python train.py --attn_scale=0.125 --parallel_block=false --init="normal" --grad_clip=1.0 --decay_shape="sqrt" --batch_tokens=32768 --dataset="wikipedia_en"
MLP neurons of a small language model. Each row is named by its layer, matrix (gate and up: input weights) and neuron, and shows model dimensions 32-127. Each number is 200 + 30 x the weight over its row's rms, rounded and kept within 0 to 999. A neuron's up and down rows have the sign that makes its largest values positive.
A block is one neuron, or neurons of one layer that tend to fire together. After each block is what it responds to, as a language model described it from the Wikipedia text at the highest values.

L13.gate277,169,215,153,253,179,190,219,168,170,174,221,239,199,200,222,182,143,189,149,197,156,204,242,248,190,238,203,260,190,239,180,174,224,133,165,248,149,213,250,192,220,170,168,278,177,164,183,207,171,180,169,181,187,172,207,220,172,222,149,161,216,140,192,216,185,224,188,189,202,209,215,208,212,183,239,244,215,186,184,251,194,257,195,205,234,182,229,174,201,242,216,206,209,164,251,201
L13.up277,209,243,173,182,183,174,187,213,225,176,209,176,225,144,251,217,220,226,177,212,203,230,198,212,197,252,222,188,186,259,155,197,173,205,171,162,230,224,232,176,179,236,204,207,186,184,184,224,183,161,171,214,166,185,189,155,156,236,195,165,211,184,223,193,203,241,158,197,224,190,230,137,173,188,243,251,208,210,219,254,163,215,204,208,201,236,140,239,183,167,222,188,208,189,234,250
L13.gate480,173,232,193,154,189,203,197,198,183,227,209,166,166,133,190,181,202,250,154,158,178,184,208,231,177,221,232,186,184,206,234,188,183,175,217,250,158,203,214,170,237,199,231,200,191,145,182,210,215,193,190,188,188,215,207,176,186,218,149,138,225,232,201,206,178,253,180,227,178,210,194,130,265,228,214,189,209,197,203,171,187,202,219,216,230,209,188,221,182,196,176,183,204,193,237,215
L13.up480,164,187,140,222,197,214,179,157,165,189,226,240,214,166,190,209,219,240,211,241,211,156,192,201,244,198,175,197,215,190,202,183,230,121,151,212,212,209,237,200,224,211,210,155,214,177,200,226,227,233,183,226,178,242,208,187,198,189,171,224,199,180,190,225,182,164,262,232,164,175,173,177,221,242,220,228,193,167,236,236,185,250,285,200,182,162,152,267,203,169,199,213,192,216,237,252
Description: Final digit of a four-digit year, mostly in lists, tables and timelines before a colon, dash or pipe, e.g. 1989:, 2007 |.

L7.gate193,199,235,187,217,144,103,210,153,141,184,270,189,213,140,173,181,202,212,190,138,196,192,197,201,186,221,206,169,162,273,215,220,201,214,209,172,254,218,199,154,269,209,198,280,156,169,194,237,172,145,171,220,267,136,183,252,172,186,151,193,184,214,222,213,225,202,191,223,189,174,166,154,187,216,236,210,183,203,196,222,162,263,190,198,225,227,225,208,193,189,183,200,188,199,230,175
L7.up193,177,200,189,227,161,169,169,181,160,184,262,196,221,237,222,205,219,227,189,198,211,209,213,206,190,203,227,169,173,196,187,200,238,226,188,181,219,215,213,170,188,231,141,204,215,181,160,215,172,167,150,218,189,176,234,208,155,238,203,154,191,178,222,212,235,210,183,195,201,183,186,209,285,181,200,236,207,239,181,202,263,187,180,214,231,196,189,224,163,226,193,230,208,220,223,227
L7.gate248,178,186,180,181,175,154,237,195,180,154,235,206,205,223,196,214,193,210,148,192,208,225,179,198,211,226,192,144,211,235,178,218,188,215,203,183,219,229,169,200,221,240,199,231,199,177,199,172,212,209,200,191,157,137,186,212,183,244,191,175,195,180,218,209,244,180,184,169,228,206,204,191,195,183,245,226,209,238,159,222,208,185,251,244,195,218,227,265,179,204,202,239,175,226,228,194
L7.up248,201,255,184,187,212,107,184,190,123,164,250,211,264,258,209,158,191,202,216,180,210,220,208,177,258,136,229,190,193,222,185,229,244,166,186,210,239,154,160,193,225,149,157,197,201,217,212,224,157,172,142,200,195,156,180,215,178,229,201,184,207,214,153,164,204,195,177,221,186,197,168,212,186,236,214,217,202,252,172,193,217,206,194,189,214,207,244,202,220,180,227,181,171,222,147,214
L7.gate436,187,237,234,275,213,165,210,207,183,201,271,214,210,199,259,168,137,162,144,182,216,215,171,161,249,173,219,144,213,227,247,242,234,218,250,207,247,189,189,235,185,190,174,152,201,190,181,221,158,154,211,169,187,142,222,188,175,180,204,184,184,231,221,247,226,199,133,227,183,194,170,173,220,247,179,150,232,245,174,151,183,198,163,252,189,235,199,228,199,214,169,202,180,170,220,247
L7.up436,194,194,208,183,198,180,211,201,158,169,247,196,207,187,186,226,167,183,206,200,229,264,162,238,216,157,202,181,223,223,208,227,237,224,210,175,204,182,158,207,192,167,180,136,221,180,221,220,207,158,182,242,211,170,161,174,157,199,177,215,270,229,221,230,217,219,165,227,169,188,181,228,228,164,188,244,209,206,163,166,195,177,228,250,143,201,176,215,173,189,170,213,192,196,242,197
L7.gate440,96,187,187,166,184,177,162,177,183,199,211,200,183,248,182,171,214,155,152,244,250,190,220,194,224,173,207,179,142,208,224,223,207,158,164,190,238,201,169,204,252,198,234,172,206,204,201,236,227,209,176,198,212,184,198,227,190,205,222,260,147,161,171,194,195,214,202,204,233,190,190,199,241,223,170,200,224,210,142,181,237,189,252,250,212,205,225,168,174,231,187,209,175,238,194,174
L7.up440,189,268,261,191,150,146,185,209,175,222,184,206,230,241,181,171,203,193,126,224,237,144,208,226,274,228,289,214,224,186,180,193,224,140,181,211,222,183,196,194,160,177,201,201,228,188,223,244,213,210,183,203,194,179,212,196,193,205,230,215,165,216,206,151,142,188,193,193,214,204,179,198,235,209,194,203,217,204,158,199,159,227,230,172,176,195,166,162,195,171,217,126,210,195,176,195
L7.gate462,230,185,192,218,202,200,223,204,201,215,204,173,210,195,263,188,174,212,191,204,237,224,232,226,181,151,204,201,220,215,213,192,246,158,229,205,167,206,220,202,256,201,211,181,183,160,187,187,206,161,249,168,183,193,213,165,161,215,179,194,188,177,167,170,252,228,165,223,206,191,195,152,168,206,186,225,212,209,187,168,191,167,199,261,200,210,168,208,205,208,196,218,205,110,237,198
L7.up462,222,183,192,236,222,188,221,244,194,135,179,193,221,233,216,220,235,207,169,268,231,216,225,244,197,200,136,210,211,250,158,178,223,193,193,163,252,183,219,138,234,174,201,180,201,212,178,211,196,169,163,177,200,180,156,272,191,198,214,190,212,141,182,216,205,188,200,197,173,223,228,194,190,144,182,224,248,195,190,216,143,171,179,228,232,188,184,224,222,199,220,251,226,222,159,153
L7.gate592,182,165,224,202,230,170,210,185,152,213,259,195,211,147,208,197,203,198,182,188,186,196,192,223,185,182,244,217,238,241,179,202,190,168,237,248,259,262,201,188,211,233,182,200,162,172,260,248,196,191,192,231,206,173,193,185,184,220,230,199,207,218,196,202,248,178,207,174,196,157,267,221,266,160,217,235,200,224,178,207,144,175,220,231,225,213,231,152,182,239,234,203,140,190,191,190
L7.up592,207,169,182,244,173,183,187,181,210,198,274,198,190,202,209,186,193,219,237,187,241,199,247,211,230,195,209,205,206,168,248,199,230,166,164,178,220,197,160,174,191,222,212,211,234,220,141,151,192,170,217,226,215,144,161,239,202,243,225,152,157,209,213,265,231,249,228,225,178,176,181,182,241,195,183,242,208,229,171,226,244,195,203,219,237,183,223,240,191,186,141,225,228,206,212,207
L7.gate618,230,198,214,160,224,162,212,156,204,226,158,198,196,210,246,146,137,156,175,176,180,198,198,204,214,197,200,178,231,180,258,244,199,171,215,199,214,217,194,175,232,214,247,241,207,165,193,198,169,222,199,182,189,235,176,188,166,206,190,221,178,223,176,193,189,204,192,215,200,217,183,140,143,247,246,162,216,219,150,146,182,174,208,228,146,217,171,185,216,224,226,187,213,198,250,202
L7.up618,219,175,180,203,216,167,194,163,222,233,157,180,204,236,224,156,233,176,183,205,212,198,214,226,182,235,213,208,188,122,213,168,227,169,208,155,184,127,191,171,195,200,197,209,274,216,220,180,227,204,298,95,185,178,176,213,218,256,220,220,138,174,218,210,180,192,165,193,145,216,216,194,145,179,223,196,174,211,201,236,155,202,229,169,209,202,170,205,170,195,244,202,203,175,195,189
L7.gate622,166,218,173,241,193,155,161,203,190,235,165,202,156,240,230,193,183,154,179,193,172,203,188,135,235,169,229,186,183,185,240,262,223,192,185,170,206,216,198,181,212,235,202,250,175,205,240,179,206,209,226,117,236,161,203,154,160,206,202,206,146,226,226,216,194,195,208,175,207,179,155,193,213,252,201,183,227,215,170,200,213,229,154,226,204,250,200,240,187,136,200,173,230,172,216,195
L7.up622,208,208,169,196,191,181,190,178,201,244,157,179,263,231,194,203,215,148,203,194,215,189,202,183,151,150,184,194,136,207,212,194,246,164,239,212,220,185,153,177,199,155,196,212,233,174,216,154,174,201,231,184,254,182,205,164,171,213,209,178,212,211,242,207,183,218,224,230,149,196,216,293,210,234,186,200,209,136,188,182,223,251,213,205,222,233,156,201,166,152,178,176,168,229,212,197
Description: Last digit of a multi-digit number, mostly four-digit years in birth dates and release dates, plus decimal coordinate digits (196'7', 46.3789'3').

L13.gate262,166,188,213,172,228,166,230,189,191,205,208,195,216,147,167,225,165,179,180,231,216,139,199,215,211,233,215,167,208,183,173,204,224,185,183,183,200,193,235,165,223,244,156,191,199,209,211,202,187,181,197,209,186,235,153,251,260,176,217,159,220,151,159,235,253,231,181,241,170,140,169,189,219,190,163,202,217,171,198,186,196,198,206,208,200,276,150,123,201,161,201,192,195,234,243,164
L13.up262,191,189,201,198,131,239,220,129,216,181,207,198,171,223,176,188,177,165,174,159,164,184,237,241,233,213,153,184,186,236,214,241,178,154,169,147,263,235,223,217,191,221,191,184,197,151,152,216,214,196,232,212,224,251,200,214,178,174,301,195,204,197,143,197,194,207,179,188,188,190,216,214,179,201,169,189,248,181,192,227,143,245,171,180,164,187,168,140,213,220,182,230,252,184,156,197
L13.gate301,202,185,178,186,220,188,203,169,176,202,212,176,235,210,161,170,200,155,189,177,252,180,198,192,192,228,197,171,237,229,199,220,170,196,180,180,196,242,182,187,188,210,217,150,169,216,175,192,214,226,213,191,229,254,167,259,186,172,237,160,218,190,157,199,213,251,170,228,197,184,185,192,242,200,163,200,220,175,192,269,159,199,160,201,170,196,212,193,223,194,155,175,240,194,168,145
L13.up301,266,266,185,191,243,216,171,151,196,240,189,240,135,158,159,164,197,208,227,183,221,216,209,218,219,238,172,204,174,211,215,218,254,194,220,169,225,140,205,201,185,242,179,196,198,201,221,209,208,202,212,225,152,184,177,212,218,217,224,223,253,242,173,214,231,182,213,175,196,190,139,203,230,176,201,191,215,196,233,194,211,186,212,175,256,161,192,210,187,179,163,213,201,262,136,155
Description: The leading 2 of 21st-century years split as a separate token, after a space, dash or parenthesis, as in 2008, (1995–2002), June 25, 2021.

L4.gate74,171,200,229,182,141,176,237,194,219,191,188,224,148,192,245,188,195,178,181,231,174,164,210,187,248,209,202,257,228,191,195,217,209,200,243,207,181,250,192,108,240,204,223,232,167,201,205,184,198,192,185,209,203,208,209,158,132,231,189,220,168,171,195,225,211,198,215,206,216,159,153,206,205,207,150,192,209,233,144,183,199,262,165,198,202,187,184,208,205,229,153,205,206,238,172,211
L4.up74,167,228,245,193,121,205,224,206,261,171,242,172,188,204,166,223,241,177,176,167,211,167,199,210,171,186,189,275,151,192,201,163,166,208,215,181,159,222,204,200,213,197,182,174,186,177,216,166,237,186,188,215,186,177,194,190,187,189,254,129,175,209,192,191,240,241,195,198,176,161,189,201,173,198,274,207,201,230,188,208,186,235,142,265,236,203,197,220,207,237,198,167,213,192,188,193
L4.gate619,187,152,214,211,147,229,220,219,173,235,142,184,156,146,189,263,187,191,192,189,161,229,189,214,166,222,249,228,201,209,160,161,196,182,234,269,170,227,207,172,246,224,265,226,175,160,200,242,214,221,195,193,178,215,222,195,190,216,178,216,191,201,215,241,224,202,195,262,185,193,215,171,200,183,190,185,239,190,152,189,156,200,235,202,216,217,165,238,199,190,140,187,204,234,188,227
L4.up619,164,215,149,180,113,251,219,234,115,186,190,184,226,229,165,199,207,175,238,187,227,220,191,160,198,178,216,229,145,239,218,199,136,164,193,246,199,206,237,194,223,195,227,190,172,218,232,177,160,213,209,212,187,149,203,183,160,260,182,200,222,260,227,256,227,196,236,168,257,213,241,258,185,227,246,184,213,189,189,205,199,221,202,219,167,192,175,242,176,200,211,227,220,145,205,217
L4.gate634,172,263,198,217,174,194,274,223,220,204,229,212,156,245,135,203,194,151,194,190,188,190,193,203,193,190,257,288,206,202,208,241,165,202,144,206,226,273,238,185,285,224,200,193,204,174,199,167,157,182,173,204,215,170,246,198,170,221,225,185,161,225,204,222,224,202,171,185,228,204,206,204,204,225,195,160,170,227,141,194,136,243,226,218,195,235,209,190,210,189,170,174,169,181,248,291
L4.up634,175,235,194,193,204,179,242,150,218,189,258,208,193,257,178,183,203,203,233,221,177,216,159,183,165,165,221,184,194,210,213,226,210,219,162,174,158,243,237,226,244,168,155,220,230,232,188,209,165,243,188,240,235,199,182,145,227,231,223,153,195,177,195,227,163,201,168,190,169,250,213,206,193,170,185,156,191,217,178,181,168,231,157,196,211,220,242,198,187,157,150,180,180,200,212,246
L4.gate636,171,221,150,215,176,185,238,200,222,189,196,226,192,180,254,201,164,165,234,186,190,198,170,184,237,214,223,220,184,222,197,207,222,204,163,196,212,232,245,159,242,206,197,215,209,151,215,174,188,216,205,201,161,163,186,217,217,176,138,175,181,195,232,223,234,180,165,204,217,191,208,177,190,178,237,154,188,231,133,225,199,207,199,196,214,180,191,231,214,233,156,183,160,262,219,204
L4.up636,169,220,135,198,203,162,218,195,213,205,193,198,219,208,198,201,183,184,247,221,206,209,152,227,216,208,215,188,175,175,186,237,212,207,179,184,212,248,236,177,197,172,221,200,196,185,214,163,237,240,237,187,162,167,180,198,238,156,134,195,214,209,237,251,234,176,165,182,197,168,237,213,160,176,227,191,176,231,168,232,202,174,169,220,220,156,185,223,168,245,166,184,135,277,189,212
Description: Last digit of a four-digit year in dates in biographies and histories, e.g. the 3 in 1913, the 1 in 1921 and 2001.

L7.gate46,171,174,151,194,167,199,189,236,211,144,187,268,211,205,236,189,184,212,194,189,179,163,213,203,235,222,200,216,214,165,234,234,204,235,208,213,196,229,192,189,135,220,221,228,225,185,171,206,249,185,210,257,220,175,134,208,220,206,145,164,201,194,186,257,211,181,182,183,225,221,143,185,180,172,147,223,181,212,168,218,144,217,209,184,213,188,258,190,184,183,152,204,255,204,205,203
L7.up46,168,189,217,182,204,224,145,235,191,173,227,210,230,182,253,193,209,242,204,220,217,238,180,222,238,211,153,180,205,208,183,218,194,285,166,213,215,183,212,193,220,233,171,184,181,215,213,258,209,182,154,212,138,228,172,233,228,202,180,211,200,181,180,245,239,196,174,222,199,228,172,191,165,187,171,163,205,196,194,176,199,205,240,136,216,201,264,197,181,197,194,184,147,232,189,221
L7.gate155,191,236,251,214,221,133,206,234,180,173,163,219,191,151,201,212,158,191,185,200,159,213,183,182,221,220,132,217,252,190,177,192,208,226,194,187,184,159,213,186,215,236,245,194,242,172,226,227,177,160,192,250,176,232,144,219,267,222,194,201,158,222,224,195,222,219,169,191,173,191,212,211,154,190,147,201,180,226,161,170,167,207,144,183,182,258,192,169,233,140,201,203,217,173,213,231
L7.up155,184,239,229,241,237,223,171,225,205,165,170,207,204,203,204,163,197,223,166,216,180,207,198,191,207,149,166,239,212,197,283,201,155,138,257,177,248,153,173,264,255,218,117,247,218,195,209,196,191,207,204,251,210,163,196,164,226,180,297,200,182,184,207,196,181,164,194,205,172,171,161,189,195,187,194,189,238,163,161,222,214,170,215,199,210,187,242,220,206,267,217,160,220,147,171,187
L7.gate199,176,168,209,202,195,202,249,200,173,190,216,215,186,203,233,148,167,207,196,203,239,187,249,161,207,189,216,212,249,195,193,166,239,144,207,176,229,199,208,121,233,186,215,267,224,167,222,180,217,148,179,180,150,205,170,203,219,228,196,208,208,187,190,235,183,216,210,142,155,275,190,176,202,181,168,159,187,198,155,208,247,200,217,242,163,230,148,166,168,189,251,242,195,149,253,201
L7.up199,188,198,218,223,164,212,224,195,184,206,199,178,205,240,224,228,218,213,203,197,250,233,221,196,147,213,233,183,234,186,204,172,149,259,261,223,236,179,168,196,230,208,202,216,202,218,232,230,187,193,137,158,191,214,240,211,185,177,138,238,215,231,198,218,198,224,202,210,146,228,171,207,169,204,256,223,199,202,208,249,180,186,268,192,246,176,157,168,151,157,205,214,163,228,225,215
L7.gate216,185,136,157,225,240,160,175,158,194,190,177,249,208,225,187,235,195,175,162,183,217,180,256,204,238,168,240,215,237,243,224,136,244,201,177,203,234,215,228,188,186,215,206,268,215,205,220,211,188,192,210,225,187,232,124,231,272,175,242,229,200,127,209,233,226,209,196,210,174,194,158,202,218,201,144,228,228,214,178,204,229,204,176,201,200,213,239,165,203,184,243,203,220,194,244,194
L7.up216,174,200,188,214,148,208,172,241,298,206,135,213,174,228,206,211,205,202,132,169,212,252,207,182,174,165,175,137,198,203,215,220,155,222,215,210,218,145,169,248,158,214,220,223,227,169,240,196,191,231,272,190,156,260,212,199,217,177,227,274,163,171,196,250,247,215,140,251,199,184,157,237,195,227,160,251,226,232,192,173,212,162,171,190,222,199,187,206,182,165,235,188,221,179,254,208
L7.gate401,183,193,173,176,206,199,205,220,252,218,203,218,149,244,242,160,172,223,191,217,133,174,178,211,210,239,144,144,202,190,188,234,210,241,219,204,235,199,244,229,116,255,173,216,186,204,238,227,226,170,207,147,214,200,182,188,245,223,233,209,198,169,193,216,190,210,175,216,198,186,205,236,248,212,196,201,188,159,225,202,151,204,209,198,168,236,232,234,206,226,215,246,192,182,201,179
L7.up401,171,152,204,190,194,197,146,270,213,171,189,202,219,186,229,173,180,204,152,223,222,223,187,187,221,202,167,201,201,253,161,210,267,135,227,218,280,148,184,167,208,208,182,177,220,174,184,182,184,221,124,200,174,200,192,210,237,176,147,206,201,151,172,172,169,183,194,252,182,174,209,155,183,173,179,259,264,144,193,161,211,162,148,260,213,202,230,195,190,174,193,224,193,184,174,189
L7.gate591,176,206,214,197,208,205,228,213,200,253,191,270,174,187,212,179,196,220,211,167,163,164,174,214,198,215,256,173,220,181,195,174,200,247,212,232,169,236,231,163,178,229,206,177,198,233,265,232,207,201,199,203,182,246,218,192,190,220,204,178,186,156,191,254,192,210,187,224,216,149,211,191,229,201,155,143,153,176,173,156,158,225,263,155,169,215,164,193,190,213,182,213,199,208,176,192
L7.up591,183,240,162,242,262,246,184,233,212,161,179,216,181,220,150,229,222,160,168,187,171,161,155,232,181,206,227,176,240,168,177,229,199,205,200,196,209,180,220,220,217,253,227,190,204,183,186,231,204,212,155,202,217,225,210,156,204,214,183,239,194,190,193,235,234,187,168,257,166,232,209,205,207,165,213,214,212,209,173,169,167,184,212,124,197,229,146,218,174,164,226,228,221,208,218,164
L7.gate681,179,140,204,210,205,199,230,212,177,209,190,217,210,223,206,173,135,165,197,184,211,171,255,214,244,206,210,206,232,154,269,162,180,198,229,199,170,195,191,205,199,207,213,213,243,184,209,245,184,189,216,161,183,192,139,198,218,196,261,160,162,195,226,208,195,243,171,220,199,192,156,155,202,186,197,174,227,220,170,230,173,168,214,210,159,229,217,224,196,190,240,247,217,200,204,150
L7.up681,198,152,199,215,136,209,203,214,169,136,211,168,204,222,209,219,182,155,180,194,224,231,203,225,179,184,263,156,241,151,240,224,197,206,216,166,223,207,177,252,180,185,210,186,203,188,167,223,183,204,170,215,225,191,159,218,168,146,220,221,177,185,219,174,217,176,170,200,211,188,171,214,196,199,153,194,183,220,203,218,178,142,178,245,213,201,178,219,183,187,250,264,232,235,186,148
L7.gate686,173,183,209,175,252,236,153,259,205,227,189,244,169,213,228,178,177,229,205,181,219,141,217,193,229,225,190,166,225,194,239,200,236,190,221,177,176,145,189,195,172,210,230,181,210,223,174,185,234,197,243,143,221,208,160,198,235,231,207,202,160,180,179,217,153,181,210,246,169,210,212,215,158,190,182,189,207,175,214,237,208,137,233,169,180,199,234,208,235,215,187,218,229,246,194,158
L7.up686,168,155,235,153,226,226,136,165,207,207,202,201,185,195,268,178,197,169,174,205,278,145,175,234,197,185,230,202,195,178,144,174,204,191,165,166,153,252,160,239,193,198,154,165,244,199,142,201,242,206,160,242,248,221,196,168,175,213,205,204,225,163,184,152,195,187,251,197,218,233,182,230,180,148,164,271,198,143,181,217,152,101,233,184,192,178,176,206,226,235,187,250,233,212,164,196
Description: Numeric tokens opening a cell in Wikipedia markdown tables, strongest on the plus sign of vote swings and goal differences (+3.4, +7), also years and row numbers (2011, 29), with weak scattered word fragments.